python train.py --norm_place="pre" --qk_norm=true --parallel_block=true --init_std_qkv=0.0358 --optimizer="muon_variant" --lr_mult_qkv=0.5 --lr_mult_o=3.0 --beta1=0.93 --lr_head=0.00581 --schedule="wsd" --max_seq_len=512 --doc_mask=true --max_steps=6250 --dataset="wikipedia_en"
MLP neurons of a small language model. Each row is named by its layer, matrix (up: input weights) and neuron, and shows model dimensions 32-159. Each number is 200 + 40 x the weight over its row's rms, rounded and kept within 0 to 999.
Before each neuron's rows, "fires in" lists the words (lower case) most often at its 100 highest values on Wikipedia text that the model never trained on; "fires after" lists the tokens most often just before its 100 highest values on Wikipedia text that the model never trained on. A number after a token or word is its count.

fires in: "none" 21, "race" 12, "night" 9, "notes" 8, "census" 6, "right" 5
fires after: " n" 31, " r" 15, " N" 15, " C" 11, " R" 7, " c" 7
L3.up138,286,176,193,165,164,252,214,222,158,232,221,189,145,248,192,231,197,196,192,259,191,145,224,155,165,266,254,246,182,197,217,233,204,175,158,155,225,207,225,256,199,141,164,165,154,231,234,233,215,171,149,119,191,211,189,164,220,231,175,188,134,300,221,197,210,209,187,173,260,128,245,249,194,186,228,218,159,196,160,239,200,195,217,179,212,207,218,252,140,152,245,219,313,253,265,158,170,218,250,213,245,193,204,176,129,137,181,168,206,170,202,145,147,212,175,151,123,180,133,147,210,183,159,212,139,110,151,222

fires in: "first" 29, "second" 20, "2nd" 9, "largest" 5, "third" 4, "final" 4
fires after: " the" 37, "2" 9, " Sec" 5, " larg" 4
L6.up362,205,260,221,185,263,219,176,156,163,206,209,226,282,243,168,239,188,198,165,250,170,195,218,220,204,206,191,154,306,231,192,172,179,222,126,259,101,183,217,171,218,191,177,215,177,225,222,294,229,164,258,251,116,223,197,184,222,90,233,189,168,225,173,244,152,213,170,126,261,237,258,184,86,149,225,156,181,171,129,207,205,77,219,230,211,199,206,237,258,156,260,181,156,147,152,175,179,213,237,188,193,234,150,237,253,176,136,198,221,173,285,182,172,174,176,177,187,174,189,171,186,239,232,146,233,219,220,240

fires in: "which" 79, "that" 12, "what" 5
fires after: "," 54, " and" 5, " wh" 5
L6.up358,266,215,149,217,248,247,183,237,237,230,153,132,182,242,184,139,237,260,193,189,172,246,247,182,232,230,252,189,174,245,235,174,251,243,269,228,162,194,214,221,130,168,242,219,211,198,217,185,227,215,178,218,130,169,240,217,256,200,253,196,149,150,245,255,255,240,186,229,230,141,87,137,236,192,239,189,136,236,199,188,230,247,159,157,135,218,203,261,250,140,169,180,191,155,136,221,134,223,284,160,206,158,210,303,158,202,136,147,249,191,195,217,172,151,187,198,151,195,165,214,214,145,178,184,201,194,181,174

fires in: "born" 31, "on" 15, "win" 14, "went" 9, "wrote" 7, "in" 6
fires after: " (" 20, " W" 18, " w" 16, " was" 8, "-" 6, "w" 4
L4.up558,121,174,225,179,220,136,288,260,222,238,226,141,225,251,191,126,210,218,192,240,171,235,182,241,254,227,254,190,156,219,218,236,229,192,271,244,214,232,191,181,211,263,244,151,217,160,220,234,205,205,182,200,176,207,181,157,179,234,222,158,202,243,159,227,150,213,244,292,150,179,177,161,175,207,275,179,198,146,225,145,193,247,262,102,254,178,172,155,186,215,262,231,131,230,226,149,239,204,148,128,198,182,176,191,195,246,196,178,188,220,169,235,176,251,165,240,218,193,232,294,137,151,164,211,88,195,202,195

fires in: "of" 37, "population" 8, "federal" 5, "distribution" 4
fires after: " one" 23, " P" 10, " the" 10, " F" 9, " List" 5
L5.up450,187,259,114,181,245,281,229,219,222,202,202,193,188,157,186,191,186,271,223,242,210,144,209,145,191,215,178,234,247,282,182,177,256,141,177,186,304,180,194,184,251,202,257,145,232,164,177,184,140,215,119,236,177,142,275,175,207,174,249,215,186,216,221,205,190,196,261,272,165,179,122,167,216,219,162,103,150,230,161,153,202,183,192,221,267,261,180,193,219,218,192,167,142,175,217,126,265,140,273,201,206,137,230,230,249,165,104,216,213,157,164,148,167,220,171,229,226,271,159,196,260,158,197,148,268,183,184,207

fires in: "0" 27, "1" 19, "by" 8
fires after: " " 28, "–" 17, " the" 9, " S" 7, " s" 5, "." 5
L8.up885,203,190,194,180,199,205,234,224,252,211,145,193,181,253,247,227,226,209,175,207,174,217,212,279,267,279,157,192,184,276,206,238,153,203,175,283,298,216,78,165,199,209,201,195,225,319,234,177,233,173,224,131,170,214,135,205,215,216,143,151,208,278,167,161,152,225,229,240,90,247,195,299,164,219,165,227,148,252,206,160,202,238,259,233,211,166,164,211,223,202,137,186,190,237,229,228,201,186,132,180,223,207,192,161,126,186,118,243,183,179,147,205,179,253,188,226,246,242,209,197,163,181,177,199,128,209,207,253

fires in: "became" 25, "began" 19, "made" 10, "merchant" 8, "surrounding" 5
fires after: " s" 20, " m" 11, " and" 8, " he" 5, " S" 5, " who" 4
L3.up632,222,162,179,171,138,182,202,198,208,201,267,140,209,259,231,142,245,201,139,199,168,174,202,226,273,263,226,224,218,225,237,271,129,228,239,193,175,193,160,238,201,227,220,205,215,193,110,236,208,128,233,180,251,142,265,287,165,191,205,227,198,228,221,157,157,194,163,193,197,208,218,262,198,196,224,207,196,112,205,207,145,198,234,234,152,190,199,212,158,128,206,240,212,252,221,223,159,234,138,160,261,131,203,206,239,202,201,189,154,227,191,119,212,263,195,160,207,227,146,128,271,166,208,163,233,192,164,187

fires in: "1" 15, "3" 11, "0" 11, "2" 10, "season" 4
fires after: "–" 63, "19" 10, "20" 7, "18" 6
L8.up88,247,154,285,214,160,223,126,139,144,171,212,278,170,228,214,166,170,262,209,219,198,207,180,268,176,260,180,186,138,214,214,256,207,182,175,257,218,179,152,217,203,188,216,230,201,207,174,187,160,203,179,210,193,168,179,288,208,152,186,199,201,249,196,193,212,177,222,165,155,229,222,208,196,197,189,131,252,178,142,200,210,194,261,166,116,259,163,221,182,124,234,177,182,234,243,167,204,194,282,106,238,224,129,240,195,167,225,291,173,209,187,250,164,150,155,244,266,172,199,233,241,160,192,206,172,167,172,247

fires in: "6" 28, "party" 9, "7" 9, "present" 7, "bypass" 6, "grigorovich" 6
fires after: "–" 40, "|" 6, " by" 6, "ov" 6, "-" 5, "." 4
L4.up668,234,252,130,217,276,237,195,217,167,158,198,251,199,205,152,169,284,171,248,200,253,211,228,196,218,229,209,127,229,194,197,213,181,246,203,145,165,193,169,172,217,184,176,160,196,223,181,184,213,338,195,160,227,145,155,188,263,237,229,224,218,223,264,297,277,164,185,234,161,198,275,118,194,191,220,175,268,216,198,212,178,173,187,167,131,200,219,238,159,181,239,152,168,204,183,211,154,196,115,153,117,153,210,197,170,231,139,164,203,178,136,213,210,221,216,153,203,190,277,176,151,223,140,220,174,171,199,154

fires in: "1" 82, "1st" 7
fires after: " " 86
L5.up630,195,228,300,206,181,270,271,194,231,212,187,230,220,167,204,253,218,188,192,236,169,207,239,166,180,165,256,249,197,175,183,243,152,139,183,209,235,209,154,190,204,250,203,239,131,300,175,224,230,259,141,254,128,202,206,182,262,160,196,210,250,243,211,228,223,209,179,212,115,213,191,227,232,298,246,143,213,137,244,192,196,144,195,168,165,260,172,201,255,211,178,250,217,183,162,129,126,165,188,145,234,199,172,249,202,161,245,218,216,232,97,157,203,232,251,240,147,226,232,192,172,275,201,248,190,231,231,259

fires in: "united" 52, "new" 21, "high" 13
fires after: "," 26, " the" 19, " |" 18, " to" 4, "mp" 4
L6.up479,207,188,181,210,278,272,181,208,245,237,167,214,218,197,245,202,155,179,223,182,201,220,209,201,235,239,237,115,222,171,155,138,121,181,148,267,209,155,237,212,233,185,119,200,223,189,216,198,265,213,239,216,206,193,210,116,207,259,210,196,166,227,261,219,199,233,200,194,267,241,190,224,133,124,181,190,214,271,148,225,241,188,266,241,234,103,205,217,172,203,249,169,179,231,206,191,159,257,157,241,201,210,249,224,249,190,140,180,155,211,181,127,186,169,133,223,133,228,206,148,227,264,273,169,222,198,185,109

fires in: "of" 47, "other" 13, "top" 5, "all" 4
fires after: " one" 23, " O" 8, "T" 6, " List" 6, "O" 4, " list" 4
L4.up339,173,217,194,169,192,176,191,235,166,177,186,201,179,131,156,264,216,177,275,211,221,175,243,193,90,214,222,183,197,242,236,141,233,162,126,178,153,230,226,218,268,188,176,217,215,212,205,242,197,222,194,200,213,267,193,203,215,222,201,153,174,231,198,240,153,196,142,255,168,148,153,232,179,131,233,204,183,191,322,183,232,116,92,274,181,183,274,209,216,131,169,231,206,217,246,214,232,161,286,188,160,188,269,251,173,247,193,251,161,118,226,132,177,221,229,250,258,183,160,162,164,168,177,150,204,185,262,241

fires in: "it" 35, "italy" 12, "macedonia" 10, "what" 8, "qatar" 8
fires after: "." 25, " M" 14, " Q" 9, " S" 7, "ot" 7, " wh" 6
L4.up720,215,180,179,176,198,217,193,226,167,244,279,199,242,156,162,158,194,202,204,185,235,175,221,241,252,240,219,230,257,178,186,231,250,206,267,203,187,156,150,153,175,238,184,202,183,142,219,150,186,270,208,178,214,246,205,295,302,172,244,202,149,186,234,137,122,153,182,166,254,122,185,176,183,150,247,217,200,237,174,252,147,235,186,247,182,235,180,249,217,221,176,221,258,166,167,166,226,241,192,221,267,269,256,179,213,164,130,185,242,188,140,126,199,303,173,215,201,168,131,191,175,174,272,229,252,145,180,157

fires in: "team" 24, "club" 7, "teams" 6, "car" 5, "carolina" 5, "carpet" 4
fires after: " |" 17, " the" 15, "|" 7, "-" 7, "ations" 5, " S" 4
L3.up67,173,97,158,189,246,218,174,231,130,231,229,265,129,208,238,168,135,149,169,230,227,143,182,163,146,222,255,209,197,200,119,298,152,182,274,227,123,183,132,231,195,280,147,175,266,191,182,192,203,267,274,197,255,213,190,146,148,199,241,216,198,128,214,176,162,173,229,255,194,171,256,201,165,175,135,234,187,237,184,222,228,204,198,198,229,212,212,167,183,206,135,225,311,213,227,286,173,285,197,184,135,216,217,196,170,223,187,209,204,185,164,211,166,185,226,158,158,257,232,186,232,209,220,140,211,245,228,235

fires in: "4" 22, "6" 22, "3" 15, "2" 13, "5" 8, "7" 5
fires after: " " 57, " (" 13, "-" 6, "." 5
L8.up83,212,182,206,195,222,236,253,216,180,158,237,133,183,229,171,191,252,237,255,194,134,198,167,230,224,215,244,211,231,188,196,205,264,218,154,186,151,199,187,179,198,188,157,272,176,151,168,231,245,192,207,164,186,176,129,308,237,215,208,160,151,149,223,293,150,194,225,203,210,150,179,216,136,228,204,172,340,133,267,217,199,203,233,130,122,240,226,242,229,145,182,235,251,192,196,161,132,180,158,214,186,188,203,217,165,213,199,165,200,227,95,196,195,172,283,320,208,182,223,149,205,163,149,222,169,208,217,185

fires in: "none" 21, "night" 11, "non" 10, "nation" 7, "natural" 5
fires after: " n" 71, " N" 9, "e" 6, " cons" 4
L3.up282,229,135,189,228,182,223,136,201,242,222,230,156,172,252,159,242,195,191,252,252,144,235,226,197,194,177,235,158,166,231,276,255,136,210,190,258,174,198,223,184,244,181,173,181,173,280,200,271,281,159,123,140,223,229,139,151,215,195,187,195,129,210,190,199,138,226,143,161,223,178,216,237,188,222,195,166,131,225,197,211,241,164,240,150,205,245,167,224,132,190,225,218,223,183,245,176,206,179,157,200,162,238,225,164,180,172,156,206,190,186,203,223,135,208,224,233,213,127,200,150,199,211,235,217,156,207,184,255

fires in: "song" 13, "album" 13, "original" 9, "other" 7, "no" 7, "single" 7
fires after: " the" 36, " The" 9, " a" 7
L5.up850,180,160,257,136,214,240,244,196,189,242,335,168,225,181,202,174,140,234,248,252,146,188,216,128,217,212,200,177,198,203,155,176,195,268,198,185,151,267,188,209,206,231,199,234,230,228,149,203,145,190,255,120,131,215,264,271,182,231,179,148,205,158,147,179,247,175,229,209,142,184,233,222,182,102,221,174,217,231,179,173,217,125,196,130,203,254,237,238,243,186,139,172,277,174,209,128,246,263,153,143,252,203,172,205,188,165,94,175,236,191,229,173,191,271,212,231,190,156,223,275,186,233,123,220,190,160,184,210

fires in: "born" 42, "finishing" 9, "win" 7, "won" 7, "finished" 6
fires after: " (" 27, " fin" 14, " was" 12, " t" 6
L3.up825,157,112,186,228,226,186,238,243,162,244,187,250,178,269,93,223,210,223,212,201,175,150,212,199,225,192,208,181,166,184,248,157,141,219,200,265,161,168,212,144,236,261,149,230,259,153,240,191,206,124,211,199,129,192,286,236,247,205,225,223,152,240,210,263,158,249,160,199,201,247,141,164,166,159,187,217,163,295,231,215,195,193,246,162,153,168,187,165,198,177,233,192,194,256,213,192,197,302,257,235,167,195,81,161,248,295,193,184,226,169,202,164,142,247,224,181,231,255,214,214,197,249,223,212,212,222,106,175

fires in: "and" 47, "well" 12, "sometimes" 4, "which" 4, "or" 4
fires after: "," 36, " as" 12, "19" 6, "et" 4
L10.up473,173,144,128,200,207,178,141,215,240,250,265,161,281,197,265,222,224,250,228,286,155,205,182,213,296,239,240,192,180,230,236,222,200,200,174,236,191,197,121,241,195,244,207,228,136,186,231,247,173,181,319,241,82,173,203,263,243,222,257,196,145,155,265,236,282,161,220,221,209,241,168,153,193,225,186,152,169,189,181,229,179,185,155,191,161,148,221,182,172,140,212,191,176,182,193,187,216,197,256,250,269,268,186,173,195,231,137,221,219,263,156,172,182,205,156,286,173,171,134,160,206,142,252,223,134,166,223,223

fires in: "born" 42, "preceded" 16, "plot" 5
fires after: " (" 24, " Pre" 17, " was" 12, "P" 8, " C" 5, " P" 5
L4.up252,112,239,178,177,235,186,218,225,204,238,177,287,230,249,210,165,229,155,192,221,187,251,235,134,199,181,201,263,190,226,214,226,232,184,192,244,260,190,118,227,190,174,249,176,210,142,216,237,285,178,155,274,170,242,171,207,207,236,165,262,161,222,157,204,211,171,195,151,218,184,158,220,252,152,267,172,210,177,190,224,125,165,178,231,173,165,279,255,166,195,151,341,200,196,174,175,185,188,197,191,135,146,136,212,224,236,166,206,230,181,203,256,109,222,139,257,302,157,260,145,190,200,170,214,137,165,244,154

fires in: "born" 18, "life" 14, "wife" 9, "mother" 8, "education" 7, "website" 6
fires after: " m" 11, "arly" 10, " was" 9, " w" 8, " (" 7, " educ" 7
L4.up291,256,233,168,193,208,224,202,135,173,205,232,200,154,212,139,171,182,228,252,211,208,204,169,175,195,129,262,170,165,207,182,273,193,217,263,232,237,187,203,142,233,202,206,200,191,184,174,226,200,70,144,195,217,206,209,165,179,175,232,187,229,142,242,297,203,184,206,218,121,250,198,257,129,138,151,205,192,234,262,173,232,166,235,158,206,230,226,167,143,160,130,185,191,169,150,236,219,170,212,252,193,243,158,182,170,190,139,244,226,228,225,196,166,209,195,194,283,235,282,273,167,187,227,236,141,131,264,169

fires in: "first" 45, "next" 10, "original" 9, "second" 5
fires after: " the" 59, " n" 10, " The" 6
L4.up608,176,187,261,182,101,221,259,205,136,167,234,213,190,152,179,237,204,163,182,173,166,168,184,200,221,233,188,164,242,200,168,178,231,226,234,296,175,246,210,205,175,183,180,138,172,247,202,257,205,137,226,178,113,160,218,235,208,224,208,198,172,285,238,272,215,174,192,186,303,185,219,192,183,180,181,230,121,223,191,142,156,278,208,181,217,213,184,211,220,166,175,159,263,157,153,171,232,145,203,146,200,143,178,244,177,161,93,207,248,286,230,229,166,190,60,189,201,243,216,222,186,174,167,158,182,184,176,272